python train.py --n_layer=8 --d_model=768 --n_head=12 --n_kv_head=12 --head_dim=64 --d_mlp=2048 --vocab_size=21080 --activation="swiglu" --norm="rmsnorm" --norm_place="pre" --norm_eps=1e-05 --positions="learned+rope" --rope_base=10000.0 --rope_fraction=1.0 --qk_norm=false --attn_scale=0.125 --bias="none" --tie_embeddings=false --parallel_block=false --init="normal" --init_std_qkv=0.0165 --init_std_o=0.00413 --init_std_up=0.0165 --init_std_down=0.00253 --optimizer="muon_variant" --lr=0.00119 --beta1=0.95 --weight_decay=0.12 --lr_head=0.00351 --grad_clip=2.0 --warmup_steps=200 --schedule="wsd" --decay_fraction=0.572 --decay_shape="linear" --final_lr_fraction=0.0 --batch_tokens=[32768, 65536, 131072] --seq_len=1024 --doc_mask=true --train_tokens=582700000 --steps=8407 --dataset="wikipedia_en"
MLP neurons of a small language model. Each row is named by its layer, matrix (gate and up: input weights) and neuron, and shows model dimensions 672-767. Each number is 500 + 40 x the weight over its row's rms, rounded and kept within 0 to 999. Numbers have three digits each. A neuron's up and down rows have the sign that makes its largest values positive.
A block is one neuron, or neurons of one layer that tend to fire together. Before each block is what it responds to, as a language model described it from the Wikipedia text at the highest values.

Description: Digits right after a decimal point in statistics and tables (2.36, 8.7 rating, 3.4 million), plus empty table cells and word fragments after a capital or period.
L4.gate78:390474466532498523414554466521510456534470493541498450515513543551499499457449497451469494399469524565492448512529499535422497483494471555533479518519477501579484506538523539494412402610492545442504475519479477476487593519507532548522504522505548518467498556459473461522561502451458518508
L4.up78:529517506468441475437447462454525419486458545554510517525440528510523480520491480524536513454477587452510479576510528497529517488502530478515474442499539470474544442509523454526432464513559466508530469523530519484550473475586561393409525475527537525567510455523453553436489512518468494507

Description: Short middle fragments inside rare, oddly split proper names and terms, e.g. the a in Masta Ace, n in Schniewind, z in Kotzebue.
L2.gate854:496575506478545487471466473511470455509544453476438518543554470549506463557499503501493434463459472473567467556497497557612449492533518459518507552480469481535542502556458558485493475467524538531466556476481496476494464549506431595508527461521511516466597618512556478547444518501508510487
L2.up854:466532439442521507505505523494529416498551585534460382455462528560549470471490512509501441475549502500498487559518504492437483523529541521491574395501486455506496469510546567606463453504524535493539493501492509530513546530463471545481555551540480491489542477516546494519509483562476561529
L2.gate1135:503514477438493538454510511481499503532465472524437556398463519530500488527554502436449538568489542475445468577491492457566522536493496550470524590512507563425476488472571445475480499548478522532503468514483505478432572517487504478489521439444546523516546559517503484531517477551511456499
L2.up1135:522524460498401514547505513529501509559518569492494529510556552451469460502500557443480485463467489455468483533503481539564534505551522530472571474520460551512573557490541500503597533539497448529542521499545429492506369481497456433449437508453493438537613477468538518502496414509552528503
L2.gate1243:462532527403447506512447530475482543531446487551459515488488446572430540464530510396475423523506501499451484476487474531502530421510494485526491520493551545497437422526433445546550438556503455502556560503439456483460467500557532563513547492482420471532507586431515532455484485441528459475
L2.up1243:497578463466455498513485447595488540477536481423499548527534475501485472466453554536481410538470423503472538509459476510529493501423449557501523497543521512440496529565508444508465519533541454468477502543487544464552445521532537506457456485429523498473460509515486383464521500460498437516
L2.gate1865:527479454490520490553513533458513541538467488449503458604409488517510496445485460563490487485545489554510511529487483481464510534474543530474521513469546554521527438546477557521513441464557475425511527438517561503489471428528449545473433516496524474401517487463532515470420481446550606493
L2.up1865:497544490475533541493472486546480500506395559524488522516529565545492569431555529440476537576500538506518483462513523554561531504556482490428522585486527552511490475529464494532481530474514510536442532446565476471499507460472468501491455508478510484474494553472550505431521574515514482529

Description: Word-piece continuations right after a split-off initial L or l (also Le, Al, El), mostly in names, as in L+er+oy, L+ass+alle, l+ig+aments.
L3.gate234:498471456525471481544504527534521471453519447459449475509509519450467533516505517494430543480528469488477482469468458545490536450469513446499466506497541482468506593517462477510519557527509514457437477505550518468552479509595493555508433502458479487446528523539493534536499465523497443513
L3.up234:540502460461510493526515484570478471531514452508504517493470459524494533457563524485493432547520527483495470472470426496434477498499502545433495488494499448496569529600532487537551445481551567421481459472526430500546547576520431499548466531493506508434471518490402488447558457452476467531
L3.gate252:474509544463523450556482652558453480458439523507507443563541521578433538447567490478511500575551533516520563523462480439537414558463483560474468526434469479477443544455443575520547527508489512511594523473476497521499595461565526528505532474536363545521451557490507525509437503520465509541
L3.up252:533448449473508475480455457524481580510489482523577508609498515491460577559508470466468430484518451519494504503529494518447509424470574451538454509499548492438566541511519540527519540463479534506467510425560551481497528509488475450481489574447549506517482492625507502476524524495525541474
L3.gate276:486516529498506452496507565521499555470530492473529493502491441476511484525516495534536503579491552534465463591476534524530525500520491480486443492486491488469479514486460460515485497598559509457526534470441503491463466476481477467492503467566520447470508511451460594519498480570473528459
L3.up276:537507507553457491489530501475470448500523511530515525557507445572466501543490579448550511548534509532513530529432472477448498505565462535451437530528481512455472466559538512461507486571509555542504534558459460481533492572532507520643464479508525494555432503458503522533552512515415565514
L3.gate340:454495477495553489439439523557449481464427552481466534556531547584454559454489473501508509469575479515452550526489516526497493531534392445468590579522551517490555515361496583497499517496512506472544468500517545510537473428508516505516483457454497437499523455486439529492471529436504493409
L3.up340:460501493493558466466553470503490488442481450460470581505521572578509544496522523503512552463484490462503572454444515487473493512515428534468529523493511545538630514437498621485514521496508508466537511485497451454468460413503474477462560522561558556462525540530509557556469413505503521466
L3.gate520:481494510496516419432509513448469451536545480420548472473461532538551508472502533572503547576530456485481484533546475524488488586453510490477549526441450436489427496448465513430595517534486511480500566444470551502548503587468528524555548550514445503491453480437457556457493512472482493526
L3.up520:414515474481474452522446546449496498543589461465540479560556480591501490503468505490525450514560524491493495543489474497507447474460504491462519423609474531568608461431550491492462530518457546487536520472529539556479466420467482473510456480516489451517438538565455498515530448564480501474
L3.gate610:480511496538553478453516506460528521563513438434534506514525539511488541547533462452521504527482443429512506452535428469487517455508498539470533499474504435579555475453594505539479467493560500448532481535487529531530520557480538453552550460423580527453480531493452521597507468530478482443
L3.up610:449495483508520477524513528516538536567500447467497536483525504476503555550479462501545451539504507464489468449447495535443525436428514525520478516529490543515486531488477483539565536470461535504463506532472508500520486499462487477482471443441495452415497502541488426493555535476419475447
L3.gate746:558565562530530495506499559533470526444434510529540549571544479513531534499505483539558478448535474423513447489514500510482528525468486482501491541527529468606500532488482505458456439534539580483491492461511552571496493551515465499511557528464569468499518567413485489461461438510496447454
L3.up746:481508466518507471503499522490561468510449491499521483559522468507576537481489470448513648475549475586471464479468526542553529531424456591445465479475480547476552537440532653529535492517478494431496501536504536473540464551447507487488425465531460546505479436450555537500460494438434484520
L3.gate841:420482557524503504449533526510510544469536506548530499521489528477449446493498550534497510550442496501468468509529487443438501467550485469471471494471547459508528534500518488461521495435477470375471498486457504497479472469542469513466544404581486458522568457539475544505498500499496506493
L3.up841:536506492504496507516424489590522469478528444509497497497443495512511613546578497509547519516514486510502464462478486452396489515582570506489438488454490550462532566519489428520512462504536466517445467501492592540425459469482484491432565402460493535506491468529449516572487505488432467526
L3.gate1088:558401527486515491485514521493496461507516547497450560506519483477409560556477540440511508476525545540521502559549426508513466421526513532424522529500544480460484477537449490540491450536499559480506462502563528486516516523514547542508494420494413591501512451455440515509547510476494497458
L3.up1088:525441507504570413523456449526504521523506493468540505509514480495485540492513550523490559490474510501449466480435500464473507459440531504468445464489485512470516503578516521475545459433487537479546599417480443479433488576567539506526500428511496468498448497543495533476486485530479555522
L3.gate1259:481489424478461478484463475532475555534515477501458502510518534516490460521512482504456477488513582509476483523470463547490465495448492565533549470463503512550430533546440487511540458520535506540489460461465512434557509537519472498541520425544594550490404472537498450483451529418549402464
L3.up1259:435437462489557474530544574474520481471430507548463469517520552445450397481499528433529520453506501488502512557489495461504449428582449517488548511570468507466533512505439486492530518544469430501521515454475526461469445480553443529504440515517541505541479600515474465527490525513538584419
L3.gate1270:436501497553582475560497523547475453506506513556459499463412483537519492585493475517468453508525498452537523528488538535508484514405507482519523485544586422495508498514462474460501454488537528562459433538558517539510538575502450552501532543451543586531455469524493496608449457502533459423
L3.up1270:543448537494495502571466535546514469477515462511502495489560571495493471516445504422506450515478456462525463443509470487536486532568457391553542448515493518523488524427545475465499531474458516449524469464464467520523506481541464523487495533535536487516521577508499471471477487485524498447
L3.gate1395:441418446529455443469448566438529518505576477537505522521564495477511592464506534483562493502468499461415461462507544528447507483453500514464532561526533431606596499445433537509509411499498540491545498553537468486484454502479542509508502440521554450481508518452451444531540433474495480440
L3.up1395:524464474488545460438503531507471475427527496530445529559501477518597479500482544487569492486502454466436538498554518513522573464497487546506473551528529459479604477429485461567566458551454514511503488498483527564480527519552545513479551479502551513441534523567443528519432464393486469523
L3.gate1537:453424449513475466497490560492501486499421503512455502509485512512515527496456547480486543518529443481545485541492445495513475511547451551490511481567548504586505405562487491580509499575470631520519459487519572519487478524523495504481563515539476463546564487506457530482437479533474542519
L3.up1537:498446569469494475456482487536507506529510473461582446432501555444555510499529454464486491498528425529568515489484445524495521450481520620462503467548521500502517463492517498515600443475472510533558519532535523480541572584512493443550457487528494514479479528537471435474498475514501535550
L3.gate1620:478464584515470554533392500512447502506474505526562499527526552444442523421465552499501543486506439455484543466513529579427458529488472505581471495527494431466501454553580483502527480504515443429458497499500564512488503540451471517548501524540496565519413537510422459563568517507494401549
L3.up1620:539534555503394538509423517506430450513526499485487498501551432495500481586529471480540468514506492490478567495477468532516584496464515404478483575500553561491420491558478527496465437464582480498531548499467479584522465534494500594586510514501507507557440484501450499488459489481495473496
L3.gate1637:478467472466381505402516505482487497521531529540494507445478450445503490565500527558547541536535543573436503493503398484472525414444454513537425500565494511458535545464462416505475531471532431474504411486513503506471484511504502492504562455536541508522441459473478547484458499480475398545
L3.up1637:511430532528536540466581479455557426511464498452498452549517546533416495553498552554565474490481420455448506484454536511513510562450431457524442528583536538504535492458538462462488470522574526446535493413522559488463506489465522428569494498506511564534504466376478469531530530516464524543
L3.gate1977:509469487513510469504450517504452456513537491586527474502495549523513488496511516561531509582435487490472479512536528452486490537527482492481484480490518500407548532508561569479495460556473517543464562543427423487543549519486464505531542453480485465535477543420513509521451523482520483495
L3.up1977:477459503487469485526460547456494528428461514470493441524575519509505558551570422504546461535481491508491537462534461549452489557563446458548470447478487523495491562446448430469526505494528512508526490512465493482525575496477484543535487479510534481535517505559404513533530499486508472530

Description: Column separators and score digits after a number in sports tables and results, e.g. the pipe between wins and draws, or 1–1.
L2.gate158:506496504480435527389535500461514523465515464514401494507550497455557421583521578561471561518473451500522493470624455524470456542485521520541569497538492587441474440589459553513471386442492468565444485520484575503525436486517540416494479545520520534473522462478447463479521519531477499576
L2.up158:485548502516451475494542477486521487491508567502525470495479459513398522541456497540534418533539468536516465430473420486517554472520526480457464540476429540578482565498471443581494440532520513502522526520477547497506531518546510517494450473412487463509492513560550551591522556495497506423
L2.gate864:481480515574474542529491599412479520444519458504549460521486529488555533491547455525487557476526466486515517445555449492470457479566481509523424535489511522516517538511511472526500499481554561529458464553507567502499485425544509481538434486527516516545455488547476607433503409477551501504
L2.up864:526506439559491463550542492478459437547460462548526479440527452558507515529512497476591459513442452495541591482559467480530483511468553591530546473546536461542469493523513547521460525461476485500466481532535557474500564486552452413463554522617496492484521468416466485564472488510496553539
L2.gate1085:549422507570565466456504580502472422467485440521602497506472509479521451509472496511543444480450500486474515524429520527431482485563526498513459503443473528524495487528483445489500454504481463435545527556538505520478454524585551570459464491526454452487504486571473435502453504492515457552
L2.up1085:548437472502537412544489570531482464476487540547610518488486473468518477497494491533503461504483491511505504451458504527544518582537568543562483458473494592459432567480417501451437531575450399427525465483518455453495493549539491458438474522531487517544505454500486423454437560438466475477
L2.gate1674:536541580479548476530526523511441490513455522525454505493515541528510528469498530504524517568468520557557505470473486534485490567495524531466549507474500572478469495472475562471517491486474454460473478464513569423451455540500595510550516531491524438480530467456485471569470455465500504440
L2.up1674:499488480563562582439628510431491425502509395579470509539537542545488512519542567551467458481489496534497592487550574565443531483584519499516479498489474591524517492554501540512508463500493449517556454455475563499468461539530551505484476516511575478481477482524484546473494440494483443483

Description: Second or middle word pieces of foreign or unusual names in Wikipedia tables, such as R-ath-friland, Z-ay-nab, N'Dj-am-ena, plus table pipes and abbreviation periods.
L4.gate1257:512480477460534447535462526491521466558464476472496484494474512505494448517458460502515570515507539477486498471496453547485390535446561535516520511511531514542488492511436461583531568519526530459530455527565493569582489432488424453504498581569538489512531525479488527515547559512526499480
L4.up1257:474546466514510468492515466533478520490557491564510538468444524485405522477503491507516427550509505520472530376459510466524538513545493481494509513455492531530503500603518492447483524500452501507525507493517520516417432492501505504477491507497516504532560459397479448449512522529505433526

Description: Second subword piece right after a short capital-letter opening fragment, mostly in names, e.g. F‑as(o), Fl‑an(igan), F‑er(dinand), L‑ey(ton).
L2.gate1296:476481486487470498514504501511571542485486508515519445468439569455482474474546536493501589470509470516534480493514463534557486480555526461516593491561468461503482480468508530532556500555545521397472453477476552546532515481533537523428573489495532529472487542503438580451470543487478490527
L2.up1296:482541439533539500528518514584480487442520546486502518453394524526498543504520550437521470472504483482411533498425467440503537478464483507512567478559468435525416493441487463543505540507572525460478493507559550546430527457520504456540539472565543517455515399535494536556560548530514531478
L2.gate1547:557478515532529453450473492507462475442500491554423480514464554508637464482515526452533442559502519495434534508554525548472546483485502491484552476530602565496471569459534625555544514530513474468532477522512503527496512514473489548486524524470522483413366519475480513539501497495524513519
L2.up1547:534449535520540448500548513499534521428484461549545523546469475441495528426515533451553522566562507444437478454567469459529472492525453514421517502549483498505497600494512525521560517494517475502435475515442505518468506492548491504531526493441491487511501525530431474483469447446496448585
L2.gate1955:499506569510444494468507511477503524471454470438464467512506516513503502524428465470578540464522529508497522447529549520478518478505518511498516465470488543492439514477577510445553483577474504457481513515510553530464539476512517504538567506445489521431426480464453480523534452495450534513
L2.up1955:473561501443479420526484441565455474543362535495500504523496507521467548565484538474543521504502468514497458524531545526438520518518479486487456482553444493546502484505535543523503467558536530502406470540593449513544565460557542519527493536506548529417483523361487506537522490491534404427
L2.gate2046:471483465497461428580512493487440489494503473489538426550552500443550524499469446531485574513479509553484441524500528528494511518517499516541490514520454543548541491470469486501472520521484516466488521485467463501446483481493496523515497508473595479487447434487511510476435467561492522472
L2.up2046:516454506448470530478510535529498477528467491529532470526518563466479492446545528434529593528510500494520491493540403432460535477464510503532479430463486493518472457448515490496440510449503469523492485523443457517467499449463492517478514468487496412537443529527448485490524479459514388469

Description: Fires on the period of No. in wiki table headers for track listings and squads, and on mid-word pieces of rare names (Tre-mb-lay, Sant-ana).
L3.gate127:459565465523490454541446552484514516574502496405500451491501472507407511473499492520414461558523546528536536523380445443488571470501507498477559494541465509498558514519507502475524435520549483499428503520445542470513418490527458594489467570548492538484497488486484502519525491512504554471
L3.up127:466480468534517500534538559507488486518443508458511462564524524511499496563447506483463490523504474567487477488458523523465431499487512533533486540465448513466535499501592449484502458534553484490545504505470552555514503467505490567431510465525505580440512541497545495490449486494526562431
L3.gate220:502483483479529480538456516430519509462498483513475531543433523558469551522442457465431514484529578491487425473512480482486508533464533511521564504582409492578484577523555476527498508598501513571472476525437545476498474540541476492559541434439507531435531539509551476450568584470504504483
L3.up220:483531502587476504566459431409533543541507524545503487621480465503430528490502582480506518535519494497501499510520431505479483466503483494498473494514455507527469555469517432513492489494483533552560514612462524462472522505517483493542496455496483526446530511462552519589557503467483615503
L3.gate311:520474459438493479556514473487517522537477517475469515491538476446518445517472477525447564511487485519532413491461519442461516497494486420556528426441555472552497524515513557589484483446460503510522496477501497533482528585639526510475477495508524511506524479545487429518445417481483503522
L3.up311:469525533394487476451545532488500490524435464536552503427553553459555503457453517485470513530579516428506497492539532497547505454529529487517509479574533419484560518522504479459465470464502522467489504405448474462581444393518499486492480516481481500551518514492519526526438500475445421452
L3.gate359:453515506484538518492533437496467494538494476463447455518514534461459461481554438473520465526509492489560500456506505479479451570476565446559533494458564457504538472537514533476532452523500566454470538427507495483543497504508502532496554538429491434492515499494533562446532458533461469504
L3.up359:610451574425472507539439526559556459532507506523485520464478489459516497512528459515481626502449454466511492441505527477486587559478515485533482571484550544513506483457481518510575443509473471453499490521488537447435527481594482506525540513448548481556490530498393477470520520569526451561
L3.gate361:520533571519479472517484449447456544474519517479533477466446499498573537557497465470558484484497585499503550563552503482470481516476459490496529473506460517526526450554526488509524503512500511466499461395485532510435546422517516453517533471442561513524541509481567453549465558559445514480
L3.up361:515528496514514492526492479408444534523413426466518505557462491515499544491520424457546495414480516494523528591471568446574495456474475484513583517485521466463535479539551465423490525522499463497484399563456553512485465510488452489548538491460567536544484499527486525516532567499454477480
L3.gate369:518534468506486429509532522489467463496539515520507514489476502456522518571534539512485466455487497534515488557446477493519466412511459489494470509502548495516495483531483451450469481502494445517529448507558615540541511471538484494566529511461480574498640519544552560519589533474564470476
L3.up369:508485503519436436505505442536513552490519544465498462486465516492502554537469507472465517529522494510550473487461492547518498488506502416534431484509491365453579532561499491501495571495509495489528523521513579521458490468473520522572525501498515564536509463465430488515453525442535517536
L3.gate648:526552515463532519562471472576567511575500478523486511492530462489547478580565462462502472533457550485481512552457530523477458465441477438495540517502524519566498501549540551468546477480497507552509440486467478538477473507500555452424477433472531484538456512470551516498469582544551490567
L3.up648:535510532442499515514558561461462474510513506575481455510433456466520457458563625527583525461497558532483524504543526458459477484411533498490499571485513478538533497533507445526421491540549522512566471487500478569483596463561540440470407519554513545533503452492559499473531539525428516474
L3.gate788:478515465466482427512500505540527447549399485533563540508569559455497526499496487507468501550501539512525441519548490436495488511448543496429503510446536505510514468466439474519539517456509524483586520493471411448502427547525516542566518415534423476454512562388519529446531525478482484500
L3.up788:497546467486476568491488456525444568524536442525539586523482539458508513512537519525474531534455496513508493516476481548523454545478498462528475550535584472557497539500506447461487507573502510475495514478564575531491563417587471510555467559485449478470469558447487478552468506506531502436
L3.gate790:492527511504495527568514467535527506524501521521570500492532524461498466577528510481593484438451523501524509487502528440490447551479516544517529428610573531485479556440567454479469524556538527450510489468513537509513478521541477505455444479469529482553501484521494487436424501540539546479
L3.up790:510414489431470437491503535507498532534530537506511479493490467492452482428493406531490518583523442553444500471504502503448498475494523450520469546557540525508542520478537453433541437541543486572517482536568484489519510502543471498494478537557478521487454497513526568535527567581437496545
L3.gate896:488492500497466495494418485469533469461478406516489524523500487578537490512480544526500496469504493509469469503508520543526538499513558458530559475481482431467518561566474473517445443565484474485467523511501527504498405559486561552461492470458496496421517493444497506500591455515466486512
L3.up896:509493477543520509522505476508531544538425477437482458437539542550496504554472527536447568486524472467481565455531501566441602504523471472549516494507559518554471549464508510499564461501531434500478483520473491444543417544457484517567513489545386465466546541483500495551483527567541506514
L3.gate1028:470520533517502514465559578546515510483595471565442546461489513483540496408451495527513524505533536449538468510455500391495512536510500533511455488568543426502502499439456519504553568468522520583525458562474466544446524449535493577539449443487552509534450508514464502462421602436488539512
L3.up1028:453481563605457491538574458505478450497462531472508467500522462472512467546456530471523496474520520508467436504453479464494519509520472487494452511510455443480464470489546484489531446468477474489538519537544557551487440510456581568452494474461454511563520454495476500484474535526529476534
L3.gate1049:423578436537453444457482462424489537448437454458500507494530535512455474486526508474555546491560484445505507566465493471437455485486411546469566461501505490535566533502538488443543534525511608411501471471560487570391468425428494537485485508552486463491525518460495492551510459546517548508
L3.up1049:512577537568551471501482526475509439558505480530480484503531517515485434485508500493446542474549506521569585503490458492397547502507478564457465507453475517538501517481523501513514520465458542548532483524537517524514453474482475426497547538459452486528463538454459521471572530494513518492
L3.gate1251:543482493467483496447501544463479488486477484466506488497458467500521481494530529450490562537490509484490503481540485459493525506428522579445512431465551484507471544534547549491463515515493465547519536528536555530584527476494507526490477456598434492491438478504516539513498449440460530494
L3.up1251:533518492522493528536442520490521482470446424483508489484507591460493488546543529507441551485502581486504538578493457497574465554524515509519504500487528503534492525459541478490564519546415549445535490498510555473492494476530511496544530481521483508529450477462502522501497474443425543452
L3.gate1391:570438427500556422546520541482488478540499477418513542591467517478508515464514496408575511552543465486494456466453473548499469501470416529518528511472538485488530431531439593519486495473545431542585585518498486540509439544535527483527494439492505491502530393541467548490463544484440470571
L3.up1391:544475506507523543486535541482547575572471534491482521472500546472408463492500491416505512528537526415508474470504479430427517511485535446505527503505473534496507495519523500516533490549495499477446526613529537463452519471498427533537467519489416551508493530527460501481538473468537511459
L3.gate1685:559413460554524483442461590596513559418503493466496461443437509486477451487475466498507533452507529557521487422484513467478527528518476520444471516424486513536462517451510549504465615560477570448564485513524546491499547521520517483519461457557533452508464481495419492529539474535488561493
L3.up1685:494498523456443453541487510484492470610497604509507573540467496510467592416527528506464464484487470514445496538453459519510535516419499511479509511545515515524481587475500514496522499496543467487474529558490488369423530530532559570437526565495456443504476513537489471529520494483529502529
L3.gate1920:555515410502444483515532499520520491537456449506475501469424464504463501526480511522463486523512473534499472512539526553438528524518575497524473441621562466460422486491528430555525502484464549482526574534496452486481437438545415524466543477521530490526515589498517510503449554465512544520
L3.up1920:547510463573472547544532513581493500519469464429494433505459523483442455538507455498450519525506544580555509515506523558444466517532538476493510475508532491448469525448494409515570530472517504503508544520497490469458515480483496460469495533556493519536503486516558472550481577462447577492

Description: Pipe or semicolon separators right after a number in sports statistics tables, e.g. apps/goals or win-draw-loss columns like 0 | 0 |.
L3.gate230:527479466463488490476523524453486487512497447531512457515514540476461443510512515472451503570533479597526513503519463468501480455417509446514509507391458453471499555510526539556539496442433420469541468408564515500497498538524531514486556472430502522452545498512504455535444493441576532503
L3.up230:575471444482532474497482496466509505501498534524417487468443452475546494496509517507505471489552465563548447528620498556505472431547410476528564558427505468565455529501527497513518469440529485526515515457498482478479504514433598525527450530450479478517605463476500487499554573505499522476
L3.gate253:543425487483502459513507450502543521556516451493546551498470593507444519470561488461554501488451438463544455506543501517500505454498501481469541508526474497469491446432476470479514528555503584466538503490565530473420499532480487522491421462519452482518528459490520492493533463539515458526
L3.up253:514534488543538525506468538511471543557588541622465551511476426468448570509493545509507505449481476414553553581524498478501490557515486510473430503454530475442557494441597512473500482438560563520447522461500566493485482493507513476482534483454510542521540466462483469487561561492480522432
L3.gate765:436523448546550470481469497484562481540527511463430440504502462420487503456490553510503523496494467454536482541449508529439457475535549565497482520484509496495494469494510566449495451585448568473386432507491532478549599541563449462519462500566563484495452471486495482475477506534524463425
L3.up765:499510444455523535504561513446532519538550530454465474487453535417462469451560592504581553488440516477489504504510493509575514440533526503583532507471513560490572522501457584515474407483472526574529542512519552520496467472553498371461542555543482520473502491516484521427485538481448503487
L3.gate877:557514573534568480579476495484466484480497521495449447515445520488520542499462547490519513514548465545545511497489617474500490597502489600510525502430506557472488495578517531437496488420504524471511553543494543479495568529496509450512488465483525546491533448473460439427452461470536497502
L3.up877:521441473428485532563461434481507479580425483442509484540517431536465608527511534479516514536492458537467541505474526464463478457541530517474502484523576510444459512571477469535483509509452488511449491537474488543479476527504494519520495435478461551537512495525514484459477496533498462498
L3.gate945:451488496589514416511537551523491503501472413515449507415485525494521492528485528593469492467541446520478463429562556507467501488517458496529572476475524528483564540528505601510544528497476537458466482533504520484501492476525578522437555530572459451525463480481483494552477435486518445476
L3.up945:470585550536549595595549468538486534479563549481531534581530512469496475432463505484487449464470560516443489537492491485465540454519470492512524549499500461505471505593550573490522427440489502555483508561468562527514568533465511495505555513438504532450565511517617557524454488505501497517
L3.gate1036:453562475490469468523522449457566465523551488460461550555491524474510474555540532447465499574562464528465481548477475556501524569543464555520563534457470498561527472532409511511539446506510485475506532539520576537512485519532417486539457435525472488597493484567574500534448501517550391515
L3.up1036:533503474520477468433523516495564546437480490524478466493549606514478460495543460476461504465544455482563516448567510520556504512527423546514499541579515495530517475504564496570515463530499539483482457503484559547465514504465491487495467505562465544409516526489548542507516514495473448555
L3.gate1069:473562543476511489534510504536518457415516507526552508573436550434506540509484459530512493493528546472533480404473504468415510526472579559537545507440503515472520498517494435471518482455387500444519466520444527541466500474493511554499588465523487548509407480448465492461539505488490512538
L3.up1069:504528518532497492488465437548473490473480465533475430449461563449454542462484484523406519457499445452456573449542502481526492465429528534447479571509451509540514492526552442575450526495556484527521445481509507508513567450446545498513429475491558483542469560419494501484493484570526543479
L3.gate1338:512516429466512493494477496530467536539508453548476462507547484467495504523458526486529579570588458558543469547533451547496494486463439524514525471505470490495441512526445480450519460498468504497499467537559443497543473525517470495495490507505489545444481529501526504439496462480516430570
L3.up1338:434452466462454567491474556440517498561497399475546458472527405429428497501424460595495536518461594517491474482481459546526506492413510518518469542502452534521575488560473528575522426523488461615485487543451521490457490428544421492548505496476481568506458437443491558479493468469423542470
L3.gate1370:565454473543549524510484552521512512516432467493477586495520489540455471523424552454482529550477525513548513444469591512447491487506551559464507534552496442500491500443489538487456538486486538494564493514403532497490510444477480444534576479471492574451505582489498598474506516537497491451
L3.up1370:539487541532514545529427585444522485543508404531485517459487532535468494502455486450497535583516492538543505428537531498516475525489529524467514479591468471531429479481556568454531440481504456505545533535483458512477508485441475462454505521438465507500525506512522511547557560462497539521
L3.gate1381:520453533453508464510485447534483466498500512526449495487431512491451524541423473530606502486547481529479405507507494538516477449499533484532530476511539522484531524537466511443480463493479418471492524468493432512524535502525530467512493450464430512502509486470554516522539444470466432529
L3.up1381:557488496487499468531493478581436479599449473491466485476492474523468510488506572465545516571497501546482591484492496554466503554476488559523525504450529405485505565563496465464603466552502485479470426490397538545510429471492571431484498441447458442516548525497469449493509544506505475487
L3.gate1404:485459544515451517559481469471502477527499500501507537558489480432484595523537511432573485504523499466464525441508528481542460438519435487517510481473503478528517541526532562533478502447505449460575509462455430521517557521555535483499509447523488516514481541545522543549529455479502448435
L3.up1404:412519555457594464509404445501501523523569479495514468480510475487425474515520544516592512490593510493459501422482517504473488534390487467488483497501531522543495457502566470548509558511521525496527472474504545490435548570515462513473508492523492470510494447501442507438510464558534488587
L3.gate1434:515514561482552519527503433594521452516503585546539500505541473469448560513492460495409557479545459500428550563494534517482408510573542469486528469538507498562487438513530498454414439469523527527430505491588472450453486518508532557548486489463480542533512468479504554485512565517454462432
L3.up1434:494481500565430523554524492482552539527461510537474572508499527494395516484487493534431447520517477530493479467581467442547520525472513469489466505396485485533535538559517483453509507474540571459494540582444520541502468432467502494530415414589430595505506485473495527537467503471509405560
L3.gate1583:452492482522534466528522528478495442490503450480424507572517500548466515473540459528552538541510540480473515503496562545545464502506540468471554480577474507522470465407540520489524464502476477479481507440596557537454487503518471515473531469498494513504388430447445518486480406535516526515
L3.up1583:513527474519558523475525548486534512503444440513495427531506516532527469505498522529538487555518513502508562513442559499605503563522527499542500460465428545549538543482552505512535473523505461487428520464553496517531479513524485443470559507503455497526481541475469556473491443491490443514
L3.gate1731:495576522561479535501499508531522502465587552513610516476501531516421475573440502474653481517440447506488546466422530513514468582471462535473501506457467473553448567494519518514486519517498430565432524526531524481454417525524492486435506486458518507430502454466502496457517505527482487500
L3.up1731:417496507541398517501427538495587547533545549472521460486432479476441526488556473508609460521500426505469467483491443481480498524422477593556524520466418498488519500498472514543495507571495488506507419546560545553497505470441507469441470434490503480498493550452529546495496510550484460527
L3.gate1873:594552528538503465515524454416463560452483536535437543482471497520473501453519518530572459551488488453415545591552498536554498466475580563474544476486478474541451523558475547554505521613513486478503485446517572510507497508559533505537520524505549506419483483492510467516509563433505483530
L3.up1873:491450461505560460456420486598477489461430575491472434467468497502470480496455468483462492476469420479545444410571467544513449494495511538531510460456527488494478512545498541496540453505546582541510458546460570538459504464481548506529533432510472465461483483476505484468487497474496540501
L3.gate1968:529449516509405480493477526474536473531429491409494531531475505425519566478525499544484584497521473566449473495484473482495606482464525481505547480455526514507416533509555447528507480476441518462527495442562580591536455561497483462507495449512466469569556460565469457516482493573479485551
L3.up1968:524445541515499552529492483529552508460533518485483525505487611459519563529477521542503573522479532471567501524499539481547492531469512512574609477481528442448464459524558499618507439507478479467493461445513577526484466565473512492563490526535497503475554506571427518483524504518464518485